config.yaml
hidden_size: 192
head_dim: 64
norm: "rmsnorm"
norm_eps: 1e-05
attn_scale: 0.161
init_std_down: 0.00735
max_grad_norm: 2.0
dataset: "wikipedia_en"
MLP neurons of a small language model. Each row is named by its layer, matrix (gate and up: input weights; down: output weights) and neuron, and shows model dimensions 0-191. Each number is 128 + 24 x the weight over its row's rms, rounded and kept within 0 to 255. Numbers have three digits each. A neuron's up and down rows have the sign that makes its largest values positive.
After each neuron's rows, "fires on" lists the tokens most often at its 100 highest values on Wikipedia text that the model never trained on.

L3.gate373:143150136148105139123073064174113117141129091161133124160123132106127108144146147118138096072148124162076130067132145129130136145139107145116136120119111140114169098139140116104093134165095108126107180133140119116126114169136094111104136157111100098080099131100130119101135138152155100142094128098166104134117108147126147120164115112095158126138128080120133141118146166150160131128113147097177103142132197137134118110118116136168161115160115118122137127133132178119134093121115150120132069111112120153087111144128111097083154094130145110150158141103120144168139119111163133149
L3.up373:141162131139107118128125119120111140110139149111123130116152134133127132123143138116153144127137152103150124127087129148157163070093089155160146093148122143110093153130090114095084147130087123128138114152118122113136128144109107154137131157174133139111115084163106138132134114117111150115144117149105140127139168134139169105113080140153163122128102171096088089121160097095148116122151101133113128109132143153126166135080098118103123095110117109081122215097114119099121180124114069131124154096102148168152116150129145154131105146117100154110165132102116108135184166095122091123
L3.down373:118197118196162103107163114117122151140111153150170123151132155129109126119129128133166134123124123120135129141099144120104193104113116188171127124116106176143097139107161136141122114145144108144141150108147093161123112141121126128147126140111154154170109147143118137160123104162122156136152126158118098153167128155135135148112117134108135137135125118142130120154140098137172107175152117127136187110133118070131075161117125153111142118133117086093091111085127114131175170144117121130107138135110146126108105153139134068126100159142094125086117114091121140115093169100138090134
fires on: "orn", " rec", "ost", "ound", "hen", "p"

L7.gate460:161152159100120112129177133141127119119136099093142135106130121123130115108122091109108112139108127141119111173131142161138102166101172107124132140081075098110134101157132160091180147121163134148118130103141151160126135123171106063105144171142142125130181096141121143149106145122136133164116115136133121142161105131124125158114119101102124099141138127129096138114127101106145150112084126118165150137142163091114106174128118133104117088147110117101104096101090128149183117116089100145168113089129104122086164098110101145125121130171112129117068114152148155101147154109173140123
L7.up460:144141142141165110134134148132135134194112156114145118102160092176122134123132122098161146123109091119138109134150136112140179143156109159133122143143102130115108139088115128091125137094133127126175131167140207156140179126132099123123136136135148139149124126108099108134137134160114117129172100139162137117104133160121132155101117150146133127145108149127097137096160151079111146086126081138140139149136106150111125160122116128161084117153114144088114135110122146148108167133069140151079138123138079124093103065105081130137115122084090134153121110145117130104117130086137180115
L7.down460:077139154162095114113140189139161126146153090103110113139117137158187134118094057130102149106109116115153148138121109109135146140132123140145088087127113113116115134111120137149154126117149140152141141121108100141142135164145084140190096129125099091094148145113117140163126148127149134111115163135109142167127132116079162140129100123115135112120076159152171098151145167125140119133101123091083127152101131126079077149115120133051151152157118106117126124095093161133116111128087136125116160126118140105115119169132133157117099129125116091108154116123132120116166142138153148146
fires on: "ond", "he", "ive", "d", "p"

L3.gate175:095130100152152152138150092102121196151166115120147127156140130126152136087083119117118132177097122124130142127130141145097147136157132113117112121158107106102125128124118176114121125143145128080131089074113135107126138108137148139131090142127104169124105109123135098128146132111123117149129131108080113165101118083170109129103135106093122187144138132134114122143129143127125142099124100173131089161091109145168102103148100119103102098179090168140076095108128092104137133131146124179109135130142133165160136137116126109163104116116163118075116126140105172134126079140169114142
L3.up175:090145088144131146101103117136131176158120110116150111158110138132120121129106124123120105183150148124126174165130120118150137097119118079123115136142111112116183090149155120123136141137142110136148091169115164130105114102115146103090103131112143120117096118163161102128128105101141136118125174145133109172123179120172147128162187098096137145153135150147149105108135132111131126131154191142138118175121132127116104119118140112163137141101140121144068113126107138101170114123149096149114156099121158148153056133111146138145103111141166099102106181109077101133122109147108118117
L3.down175:108134156202097129111075112170149126127099086141106132087127112124185073166122148110122123124147123113146150139156102092140175134127117147118150119131131147104150157106133096145100164150117092160165108181116138121134128118117128139077175118119092104107124118124105120144116127106125119146082123147132121112156148115085150132115118154143162110149165163095117158127065101089147123103158169122074127126188131112099108120117119116132108135130089127135160125119110118112126138127122108124128099109127144105110088119122106106139117168146116143169131113119136093147119104133094117174
fires on: " =", "\n\n", "ater", "ist", "ac", "air"

L5.gate243:109121146132139153123193115137154126120137149105115125124121135159116137139119096109125168155142127107105096120153101112079094121112110139129101107107167117111121152132142160151137123091129144161139095157121123148121157124152097142173126166122117122115120133142092134086124121140131141120123115119166103107167101112127118124115119097099156131140087153111115093114129113194123161162179092158122157143126085130133114172141160130126111099082109101074104137130123132106083153156177130081116130127100154117130168139119154068132203131166095146155117104102134147114121146150123154119
L5.up243:123136146147114128132152080140134118121125184169137093112119134104148101143137108125144141171168156112116157124149102116127132098093086131155099124133145120163097154116172135111125179094159156129156115099082119104142136155123112188165102122111137119129136092153113084115112097135130129086132111146135129120121059127151098102148144128094134110136139110119100084108066131133133143098130103136116146141131083108142153161140145158149105162092103097118069147135117129137099143145120113100122149117091116162143142136145116127119116089130103090085124138081122118122098083148118111159
L5.down243:160185085171127162095087150129099115151130136145116124154103178144155138111149152147139132131115112125164111126149120121164129114106143132137159104135126114147111218105133117132124155135123139121143092127092163142111068112102168165101118130175128095157117140111102093151080121102130144110136118157127126107140127187126111117160134085115134150155100118110126121092156131146123199108082123150138073147101112113112108105144115121143144184168156107147109138126150135160144131151143124124126102135110106117119124145158127111102094118100130116126121144098119103146093150151138119113
fires on: " |", " ", ";"

L4.gate477:141069138142162149122152136123130133151112109137149129122095153100162168158135168114118107189131132102069073151170141062143130064125105099136090152135144105143128112161101152124158116121122074107104156142139117152138135117155163133150199156092125155114121175098101124115139118117147126103154118102161140146093137106108098155107112103126168124144143121157141126146115120118112125115138142135114163177157170122129106138120103145119129113122132134111141137143129127127153100086132144089152130084117139086086131117083132113114130141164125137120137125107120147116078131107143133129
L4.up477:133081131119112167125090129119107069128096078128143162100153160104097145128118134103104138148091124089095161172114092122118118110071144157122154128133144122089153127124136144123133132091109150116108137129128122128089094117150112088131130147133080097134115186143128110118153117110130155105081116133126109162118135128106110132098109103108119128104101135138178150130161097117085106097161127088080142143124151111112140130088090151118153118107165141138103137123108156155073134088091125136149133101185113103102162094113138111126134116121109112114089123109123151121161131099100113101
L4.down477:155077142160131145130112118127083131119144124128129139142146137098122143102105101113125098099125130122103123155124175075123116101144136104122145117126157143138118050116102084065133138097069115158122140096129137150162170150160122082131137110119112123133114154128113118113136137171150133154130133110140175150110153130130172153110132115184128063111137157141148089180151130165110102139131106128133128160126159120138089172135091119140169150164116143131123146139176149116115122123107122148137144145149087125118173158154132123140098149140154113118113145110149110088144077121135129124
fires on: "ist", "1", " No", "==", " Co"

L5.gate495:107130117128128116109141117111135099112129120135134107136116117111100082094116119154129100143173071123121140126079115165054107102094129131119141147130146114131148112097117176114136137131141135168107134148121133120140077133104150138163084124129154127160145138128068178119099145108160145106161145112114142122138115118141113198147121104081127126125127104104096143102110141151141147128124082173119127125152097167156114128135154144129112148089143142103131139146112075117084143146152092135142126158125139074133142164116119133140158107144101143100140090117145134121142090164057100135
L5.up495:155156154140147111148147167144119092126145149151145092150088114118131148104128147122159097132147117099122139142099131132104139077118144097109139125170143112143166137091122142070126143119133139185097105179169126077088094159103128165121081143109126138127124129146141152077117108101134128090162124131090136103115150122092119164130155104117097159137121156161139163147124110163156140107125088120103118159140093137135115161128117164089153145107114119109118111137104090135104170147140141153111116113119120144124114156087154110120162090097103193096137123115141129140121157153135108153
L5.down495:119148155194115090135124115151145164136145100135108122127116119151097144168126116152117111091156156145170141115108105120168121119161140131115146106144151115105135206106121127156149123122110116143103121110138136114110078108100140113108154107131112115104125158101152094059142110136149135132147125157123152150111108165114147141151142111119114145109144129136166141112142151115149112167127178073111147124145150098140129158138089112138154124180105139129098152144133128137141085149112181134161161113131161143094099104103134150159192129085089156094126139133158141137127144125077120135
fires on: " |", " ", ";", "ou"

L5.gate39:139132118085110108129166134119121156158182150110168130153124096159171107100104109138146132126120122105085135118120068127108111157101123132110162109157146131124097134155166145122096101140117145164133102118156086125138129142129159127121160104102169121115141121132102128141153136153164145114116171100140157129139146118169133136099119125104134132112131119111119150122127172141142118165126092126136129148151117134158171127143162139158097073145097138141156121098087131143175122081096121132096147163143132168098143148083145122165117114082122124151122100065117149118137132083149189100
L5.up39:127135131106103103116128161135126153158133164113161141088142117176140130111125152116134114112151152094081107155102105127162133100117129148124172127167160150177103121105190141141095092086142129174148100103123121134124133143121144165134165101132168096138088072129122129123174115132131157090097142100143148165107099145142124123131107100112103136131104118127159168148139205118152117154126158155092121152148120149137143140148155106157129106111063114127157137098075143112166126120098152126139129146119137140099134107152111140134109127120153093134126126087118174132136139140132141099
L5.down39:089144140221119113104144137152154103103114134153147156125124172123118162104133152104161090121138139093149102149093140116138113115123118119097130099152201159157128104137183120123112091126138126153135108091138127079088154143106112158135146149115106134100068117123144124078159115142087129133129117111167133104152129122121160141152156155126102125137101147117163139088121150158162096144114172139085119135150129127118141148139119088155115125139111108146169098157119153141155128120113148075118123152126104130160144134111115149110133117097142111142127140111119120192121127118128088106
fires on: " f", " b", "et", " un"

L4.gate453:133128115149119112145155114101145152141149135116157129106151152118109144143100065090151161136108155129123136123148109158120121178125111146129102122167151144109121150157132083129095115125119146124099088123129098141131132161116118112149146118146172094123141108120126105136129158101143064123135131078168130145094127129175095136124152093118168126116169060093094107136117110138168135112140133166142142159121150106118129139118143098149141083132133104101115135117125151152139112127140141098203109064107147125064141169129152100150172155153151123155155140109128117143095124105140131125
L4.up453:087148145140112139159119153149162150113128107182168166162102154129149100118117089129129122115175129145137144148146164095160102136133156157144118095115181161103131138134177125110131165110148104101127120127138070158134107174120106154127096113147171100132127104163136145120153121114084140118131168096123119136148129128143081159158116126133157119154138081101114066140116121163141112101133154128138130115125152132132150113143128097147132125135147109085115105151097104122144111152169142141139188150102117132140147128125108142128110123160143118122120090111092122163114108151144045142
L4.down453:115125138155149130167091132192171101130059125123145143137157140143132133175143172140114136120140090144171158131155173134171113138138133140118083147165170117150098111143153130121138176113150126117129137117102101134089125112139114102153128143103139126150145079136131131133140134133071113157120140161145129112100135112100127071155095119115156135160148150100142097110133113136130203125168130107145118114121133155107149152147158102135109145136119111143147110152140138173114145145140120156096137170123139124138135124098137125111112139117158116130044122108079153123125104102140105100
fires on: " with", "ation", "ot", " fl", " between", " |"

L8.gate88:106091107143138095140141116173124109114122101150145106125134138139108147123086128146121138131121104136121083100084158157145112086173144193107150121118139148149141109174129131141120119111100091118120140150120072104164184086084139110144137137116134123113132167117147145131133149130128131093139153130098109121131160085164120109066152138095112103162104103132132155123110147089058137108170120151139143181136136151147137138119132140129118144156120136099079148162161122138104127151119146131108151140149106109092120166092151159119184136141113097113113138134110154108121160152156146120
L8.up88:102126143098093128143105118128166141136162148175107146060075143139122138141082139111111128124146148136135156159135116138136061132122187118133136135105110164103108116106117125100115131154157187062116138125118118138117142143108125136142152137127156170139179162185102108102116120126111099079136065102180114117152156142174111103122101107155094127138134094114131147135127136130162112102149144144164137123122126095115129146165154124139130156150142104133132116121142131172118109135144134162152116142124130163153121112136136116162132161116130090092117150131157120160134112138174145103
L8.down88:088066152210133140108125136163121156135092117122127103122158160131098121133111105159128108143108130138166152154155146116140109155113124130113091129131153179114147091120120134127118113148110094150120117113114103103105158102112122142134160123118141110136112160121099124122089143142115136104168116126132142105116123102125123155123130150119140106145117134135106123101090137133133114195153156105122167098087168114118084174150127152100135149155134138103113117105103142134174107159129096091150134180148110135147117087102160073141122125113136108132183138100109112155146079177101098106
fires on: " ch", " Ch", "ch", "h", "ay"

L8.gate130:154129117133124138115145111104120149078174099074153136111136100122145145156118125094131116151125114117110145135147111097064097106125125123130172153082144140075159159114134129117143143094113105137150111101119117118165113106112117117131161102137117109140121130096077100125100114106135100111119165088089096113137119125148094133097100140177134142141112113143096155104107101160105150079174145131121140152141082117125104144139138088104112118175101120123115181101167102115099120134135125084119134135121110184096141122160090112168142136151131099125108091120123155097127104108147090138
L8.up130:112140148130125155131117119101161142154144106132116171183153136146130129108090117126149109143107126128122155129181152123098150131137139125121129125111124117112116112110144167081166127125128118124158156136089086139167108169123115171139141123145127118115157133144084104173104144145093102139105128125154110113154123082160123148123186083139123154146142123143102140114136106143145129148112105192131161144117110136134119130088171109140164120119124121106126134130151119111142126110126092115101087086115138190119165142134079075179158132200119124143129087126137181095105123157116112118
L8.down130:116153160163156158173138138123124113100142091097122120127138136125210139141084105077137134131123120091169169096153093114120124086159110133140151115129116141133155255131125116123137125085099136111131113113135168134129104125120121126136098111150127118110153124133102120130070132120101151122136119121106122122134135124154131128117104134135092136100098108127105140077123142120135156132157134171140102170125087100151133154106095139135114128132117142109098143133115121114136127109126144133122135115115111131132115142137128141120189123117135144112116126110108104115134107098133100126
fires on: ":", " |", " –", " as", " -", ";"

L3.gate413:140098111125088122123130133138135130149158154126130150140129082109159105140088138119152120136113099185149119133148142106122143140137122126151175143129095134098077082182131123093141111126179118167118119119113095120125128146154153097123134114141133140123158139121128140120169120173103131177112128134112109128118079073110080136093094113148138149168112133144125148143141145147123147095113186142136123123132122136152178123139150154126130077110145086127145144091129084149096132125119125112128152110107089131106131171131137140135164147132142151108112066060157110120110139189136160133
L3.up413:175107143102110120116097112145091106138135117131115131167096141135143129154122142088101112113111094160141153151150138118140109165186150148148188145127174156110098135171103137117133077110100144136119127139155142164098094125149121095055133124162131112129148123144139150115166144128119134182130110127104187134063093113096086104124083154140109125136104148108141155124160131162127151099135169100116108099128134126091150118177142133151142090137180145162137103108130142129126133139115130136117137140151140108147132111098125167114124163140113158098140127123128104136147152155134159114
L3.down413:176095135145124164142128125180141118111125155122112176127097154149124126084106145081139164171131109192114125135139150089116123159118125116124166113177120147126139084153097142123156093076103144118125115149110096115113094133140132118101140150148127123092130124132176136127148128137111134126162120171102165127116129113124109138126120140137108104132135129123137135169119134128142173112131134169116096145128149124114123098169145129177097096144148058173166099121156131096123122147116167078142142129130127100135113099094090146104110165129138191107133091114127124148127163150114160129
fires on: "av", "igh", "op"

L5.gate352:106159092110109148065154116115087124125168152134133111148178106121152130120092096113154161161148101135105174164126114099093137122146134109099143136122176092127142138148156108157128108154161104110092122100118131105118105085127113123130127149112164124110133159148151096094148134141136137114112132128068121145159127144145117155140125079138176097120102108128104107139126133149083136081105110141129117117091112076123161089109135116108074150178132120128123090108104106140106118091085122128155109108135134173106144146107132100142111117136139158122130090108112111077116120125148165148
L5.up352:112144130130157146093105172166143096104097130159138113124118164144149141137114126115105115109182099127150151192167114124134149093166159131109139163126184105089106130130141132175155100095168095110144115103110109134110103134114116126126088170121116100133130107135172118120155146131106180138178116119111111144112116151123128119138097081172116100118127148124109103158117076156120120137117093120080158118134064141111132138153118135119088141143139113150111107069108157167105145128118099161106132114110147160126117134128139117105115130137115158135111109139114179129101126116129086112
L5.down352:138119172211113108101126103170144116111113135141091131126125127136106127102137134121099095084114113118176131133175139130101148098166106152130147091130134142126110120134090113128141117091117140086123099129122123139111107148133117131122145092130124073114089101173155153120114109177111104133116090109143084158114100134135107109167098103145142154148126172138137125149173122149142111129139116156098107128134128195077130115149168141168132118130121126143137095118105155134117111160123150112078135117123160142160098127155104137082121144133149133146110093090133128163110138116067108155
fires on: "igh", " For", "==", "or", "ated", "able"

L5.gate475:154123150121134123115125141163162135103136121171149142113147102115094146112158129161158145137138103149124120153111170120135120120122120152165142143098135123105114132103125168127114186099132118153133136101090092123158107118100141175199135133101115120152148186121082103141127147117155125122116119120145158130120085108106124133109104106130129124137081115141105110162129137148084123108126095145156146128114098088153127140106104138143111142093097156120143176113132117113079126136134139117120173091133088114073119113132140170152176158126083108155114088079106101131096094174153117152
L5.up475:163132158121144130121096137146143107098157153107117163119156132135097160126150130134098150151128072110131120132148168084147109131148164150160134130134162150150168115100116164097155178086107097123144116126123119147130087136114108159148122109126134058162141137134079103153102157151165144114121111126158131098111102126127137155110092125135144115103087131122109128154127125126099117159084092110169144136181108086143102117174141104146117149117129173131133136127160115094084095123118132143117146135114115112131145094109107142185136128122097141166136131069103096138111079148121119137
L5.down475:140146131162095135124091112130125148091156151073144142153157173123132129124114113106135127120121100103115113103158128151134115134111151133126145168138110118125112209149104118110133117141090100130151097159144123162101140130113136079079171111139153098128126127156118150137102130117113127111171129154132129160120098146136133138127086130142146139106177093118092147059130162151142192145117118101126105139128109125124107081142150123129180164130134100113164067124152146135134104077114128115102103127113140092133074127152117070108114128135113133145136133079124124112136098137121108105
fires on: " |", ":", "=="

L4.gate367:118138125144106164071111098147095109118148128127135162142149108116110109155125153111099131127152124178155132174122080113145138096161139109134104155128119170145141120130115193141147158113114109106083103135133085148125071137123166116132145080108126068123130132135136120136140122134131127182118099119136107164105130112111078094121089158160111134160118122072167161131130134118099151070144175168142110114122134100108115110107125128155135151098139145173140096109164122127099137139154128116131160090152138119120144168103147132130140151153144086138141112107112162097119146130142147116
L4.up367:137136111134135145164143153166171162151122126153140124094119141137139145122152126058150100181189125114173156132147120084098110078161140108138148092107161124136073144171134118132145109134134131134123121162096118136154098149108140113154121136124142145163132131110157123097153116140106105144113118127131084095113108112132145096120098146100119151120119131094155182117136131115121161118143186104146133141148145117109162118130097112121120121136166106085133124094112106082178111097149155126158104133116126143103077141098109167152086129140186132109134124107139137151099140135130169114
L4.down367:137130135127103121099104151117099095127138103093099098124121157136115142112094143131130141123078112142145092110141120152113141151088168139132138108131167138101124120185120095101127138123103128155141096113096150146113170138136142116159146136119146135105173150094140147097136076121131103163117092131101161126085101150124118128155122149132103085169162098122141169148122118106169100055116188108148104141093159123106140097116130112129132122164171089146121111107133122114124108106134140079199131144131116105114138131122109114085136141118138112120141103151173106102139112151180114147
fires on: "igh", "C", "9", "act", " of", "3"

L5.gate323:128140148084095140135122169115145161124134174142111113106131113126127110114085113069090083174141113125120127109109129135109133096138131101204175136117146081124117156151122092162094105137170090124117160101112089072141115174136132112143117132128119130186157118065145134126141132103144095153144112123146141163143157133137152132149142139161137115172124116111100112127115114105070132140109138118163126129155126131087118115083118119113134114164156133128124140106164099143177106134151147166140089126107113082128101141119105157172146139127155140156142124127128140130121126102115138132
L5.up323:149107148138143164136106097120132122169165130134108145101129118098117155135134152129102098102178142144139095152113091105114167143140143130104146120119087129105149084161130142082098151094164106129099129140130171134118164144172144117108142163113100120105108098112130112126124122165141139120105135108160153097128164116174116110096148139079133137129148101183168170172164163117112145139173117126137167117115161114169117134175129118159126112097092157128119140137112148157121113138094156111135121108167127167136171141082125112109134159156110151102156113138118149127124135105125124067
L5.down323:169102123009093104144152129133137155155122118145116128130147137114139160151103108112142101130127069131124160115098106081123145157108107107154168091098158099158136113157090121129100113127133127150103106118148110122104112155136093116128159095111127120183154157081141133113153127120132091140150109092135133145105114092142148184149122124161145120130130146104103131147109121140110116089112148117116137082136138127110136113108113123112118122195123127111141156132158125171142128150141114135161143142137085095138151099100135126151129158155126123134121126140146147135131181099142082155
fires on: "areer", "=", "ist", "==", "H", "hy"

L8.gate452:129115141109134095127134043098129135144130129168135137111141134145121119113098086126133135168142114109125074122115118142123138158091146122091119119132173092125128091194130145144140128127144119133105116151118131100120154122122151162131148106079158148105100147119144159155153126104194142169133142095128099128108123089171138140145136131130116107161131120123110140158154145142120118164105115142131171120136163119120114117138151136094117112101115114109095120095128134149117153117085129146115131124161096140115109131113162116195213146141152140113121097093148124115100197122164143110
L8.up452:122136148127187169144141099140173150124127121142172151095116129126139166093114105105165137164146155072144119119142130164118094086108154122140121095113137146131129158128155103114135118141137141142130188160106171115132119150148123123131106078082149087107088137172122114111155179141152150102110133105107125107165150131154128101106117141135154118125115175133134116125122169162173145147128171126136141167153135084120105169152136159086123086144160120122111139107167121103120112128142154119116131164112114128140090131087130167137135127153141097091087114121171134154138131144130122148
L8.down452:128107132158127116116141131133139125120134135131148110116106158136130158128149119121102151097091136120119144127158151093161126131138115119112116109121125156100136006140151115084121084128145154121121122136107082109114133087135123115127162154167121178130103108140172114097148132136155077127108174112147128117120111092101142091117100093131127149138099165085120093151095107150118057138132156133138155152154123122152133150098075141162114082117148107097115128132136160117124117108123147088073126139109145139140125152094133125115143137181152134124144124141143121149152106124103108159
fires on: " H", " b", "h"

L5.gate65:130101150126106152118144089122106134123103128142126101103111105079097111172173094119120152140125108134107083136107134145137124134162124114094114120133130071112125102129122119083120116144162166171066146130102112087117134128085110093135128151149120139078131141137135127102122104163117155117141104132089103104117117116136136115128113144093112175139137132127096134137128091109115095128105144137147108106070110133194150104090112145106090161081131110109121158111094136102134184130115073101087105094145097175121142114098104111121131139126138143114134079121134157088122120108139134129
L5.up65:141136150146098129134118113133114113157148121120117099121123134108128133208103135134133161199125152151163131122169102129163118147155168110142125138160119130073165107158141122156145144109126114099085127131108108123121147132103117092132137192131120161152152118097178149183117118175167162130139080149090115103095105127149155111110169124107119128099144123127148135169167123109102095123136152102149112138109101129124118124143123117111137164184147112134135146114125150117101132096080125126093087135162164182119143106123136148152148133138149157131117162133145144113150128151108123164
L5.down65:130150134078129133105098096135108138117140143116145175154113172140112075108117120110125122149115116088149140093085139116106138120146132098110153112120131087128105176186134167148108093116117122130128118119160102117126125157132101101092133127140103101129111129128135120151140143162146107123150108109149121123105154123122169147115096105133149148168150111103155168081130124139129221141107123166167105161120117116134131176152193149152135119153151117145140067116126165141114105116123138134107082135097105144162134115101117157111102113153153077161123147095135160120133111138119127136
fires on: "ew", "ed", "ch", "'s", "ial", "ist"

L3.gate452:117119137124131142122091122141120121171111130162148115118128103119137112102125162128087134122154118101156117129135097151117123138126133150167129118106145112098143113150124154099159151120101074127120115139129094137131134131162163143139165178127077173155144145106097145124094089094094167177135075105092148168117110133153094129095116141159121127153122134121124171115132165101101151159161075133122089130160139119151147141158145134142149098085118124126106137128128093130112151142093132127130176109171112182130111157100118141150129123115142120063167150123122135067126096108127164104
L3.up452:132107161121118210108139083102098111140102119141103120107075118178143174137156152103124146148129131112089116148123128136159131095137093129131078099166129121149125122139200149110117118114068141158120108160106092109109152110164162080180135130162117116132130118123086130118123095129134117108129087103122100123147119138134142124168120125094129110146107115094155142125120084095113142122167138150096122142131159136155070113156119100125094117123103101121135142128098157126136126121165116104101129111131127140145163107122104107168156154106141152138131117123128130126089099173123153146
L3.down452:129107176163167142102151138132101097167129150157130120128111102094159153090144100105116074125115155116120132122132109156171163150147123154108096150178135127172133093146121131115154116092149103144090152142103110100121108114133146132115147096134107121100105149121107140127152087140098111110094118110139153134141130126098142133174161114131081156179099162120155133095141178083129099127163112127105147150119141146148132123188147132153152172124130144141123156094127172143123144126119102154143117136157106110099132127115107126144127150078152104137173157115087165116107131071124116117
fires on: "at", "ist", "ate"

L8.gate312:110108134134123130123138087127143129108116116142109123116171118144126137155118121128164121155156083103106110140096158112093139128136102122139170130120138124156124116151119122105110135151106122074157087157118124131151130134119150131095156107123123127092141138092175108149094140114154139116058103141171129113130153103145151148121133096105076111149146148127137159117140111115123149192113092147105176123143152145077178124092142147079145144120161120066123110132150117130107147122170140103134105092101112154084157133130148127174150168150146126156156118167143114156126179098145116097
L8.up312:133136119134145103096129128144149155151180160112125139109134123117088136152140108141176067137133147130166126134100163121097085136139142143159100106103155127098101127115177098161126080099125131185112111124106138100118137168127146117110126148138128095130146083153161120086112052102157108151127164106103116147146121141117141145141128131147091134168150138143078156131140123093114139147101106187133120152119130156168105161132134142102146169095165131141115075123099145120149128131126156084094132106156118133095124075136118133151135174136139141133144135139156140158118127136116109129
L8.down312:149141112170132143141129110121127151135123072158088109132135113141201082121197100128144130146163167135119097148185121159104125124141134124086089137099127089122181149159126102128106138141125118137114153142111124098138146105105110133140155110136129127131139118149098159110072155146167126125117090095137093108161117121112117113144141107114155176092117174101115113088144120121077077134128137100146143117132113151108133113144142098158131079098128152125121148147152114120153130126101139114123110166108120108112088120112112172141134115143115173097141147124116159147115121187143122141
fires on: "h", " Ch", "ich", "ed", "ir", "-"

L8.gate157:127114106107166118147138137137120106122100083104140145191122114133139133126139117114169147132158154082117142110131136099151103158143139109085146165118099162128090143165140095119109121169126132117156125134112119136118183108133144148082112115130085147121155148144157140090126092124125064091061119141111071144113115112124163162090113105111094144164109132141102138123120129107130149129140148190168118133124112141078107160121135136140105141141108141074126135146126151158109101095155119139135141128139128107091152150130175119174127149159119149109108131122122126153098172129138085126
L8.up157:126090082147140106104074122119148126098144123114140142149108151124105120117145145130110113185118131105169123124129151157115094089088154140143105102146154180149130123120137107160091141132151136122091127137099114102070166132091118108122098110119142139134105148088144157122139121121158079104139146123134137129162109110153150118106169145112139146122198145123146193145120102090120115104117105097131141160127095107115131097139115163136125109143116114147145085124151159178167125113124110106178109158124108166153125095189142114140144098126127139153140091123128152131086100121147132152
L8.down157:100137101081105124158116124134129130063123134090164135112157109083110123151177098140140126162113175144118092154136114124086093156098124171173117134141126164145117155111176157122092179133148142136114134148167114123166126125130104137119113123128134126161156143131172130138118095136137087161110199084130114117160085150152140100108153135133094108116127147107117119141131114120155143121133180133106111112117097136103125149108120082127103131144147091144147147159129107151097145110133153142114121117116094122125159113122121133144085146120081115123108108114069138143113112155125127069
fires on: "ed", " Ch", "ar", "ran", "ag", "ol"

L7.gate380:155114097092066136090140155154155152147130122145117126070151117159137103105123147139115148161113103101114125170143131119149117147121122165115134095092099129167129124157104157127106123162140150152113098157115135157117135112105107140108141084125130102154128152107116124124126146105123125146108091126115149130122172154138181154108133128144158118125144136143087125152056134152165124122090142117115130126116132126076159128134126129062104122135117146086127105119139152148165084120116104152144118104132125153042148138126100112113153108109097063136158138123127104148137114103177135143
L7.up380:183145155152068125145129126120142110096101128121112102146134098177158145100147136129138128143128110117156158117079116145121125156098118138105152132110091102137110150102121145169117141147136116153130141118093128133138142157140121171154145115115123112111134085099143092119123124108136137138122107133163106103062100122150116195085112173151105169134123125109109112107141085093164146153124124142119155161132116173122160128120133124155130174173098122083122158105122123120122155129092144114122124083126149139110127101147086174139155143128120141176153127084156109091163145086152106136
L7.down380:143127155199122145092119103127163084156134109123102152128144124148089148122119131119108181112141105153150114139150135115158184111115127141160129075154137154122087112137127098142152141152152139135083130118154117109149155116133113138167159110135117139169119126140122136116134115153131138110128107140116105137140151171108146143106145189108129126117127127148111081152131121190113165114131097115144157160124146148111108129174117116113104149115114077111140099102137131118157170068116126113126124138110092115135151103098097090071129127104110119109152085097167148138159167119110180115
fires on: " app", "p", "pp"

L3.gate462:112134166112163120123121124146123126119156117109150100150153145100116111129148110135113129155110155111173103097133109128158164146130131123101135127139126069108152115101086158121132137110126102078101148097130111151145111140099121078094148126109126114114122086143127113137138152146127168139142092080120111132169116115113141163110118142169123169180158167099136187111090130094148138126134093155110071137125147106107171154167142138136129095163105125123160127121158149110149158120077129124120105125168104162083161131105109117157110132173155094144124113115125145078137098146144096114
L3.up462:105123121120106164127098129165103142127105106103149140144113110119157102112138132145148113158142115093051153111164110184167159118134157133154128105124160104129128132122158166090142159080113153114096087153106129102109128126112141127133145137135096114143185114130155123136167086148126161104118103137130089125110115131127137141119127092061121103136119128100127143154168094179117100116134106133100133141128108099130086139096128108116125132132142131122182141130112129154139152153099112100112124070139134119142140112064110069121167099121148155135130083094128129148148133086125137131
L3.down462:116108108152138102109108138131129115143102095154120137116145127097114109120132101110138100134145164070141115121155134113125184125146082124124120107149180083121126120122127121111138107121140096111106154124157132123162157118113144101083122118080117118094131127153146113103112087150151162162133146076114122152165106112127166146119134136157138145151175116136152129126103091125160145199182132146097100142120175077129116140166149148135129152108127109127172172109126139081142148141104095140100128100107140148122106145129170126117078129131158117157119130084113124063137098154113128141
fires on: "ist", "ort"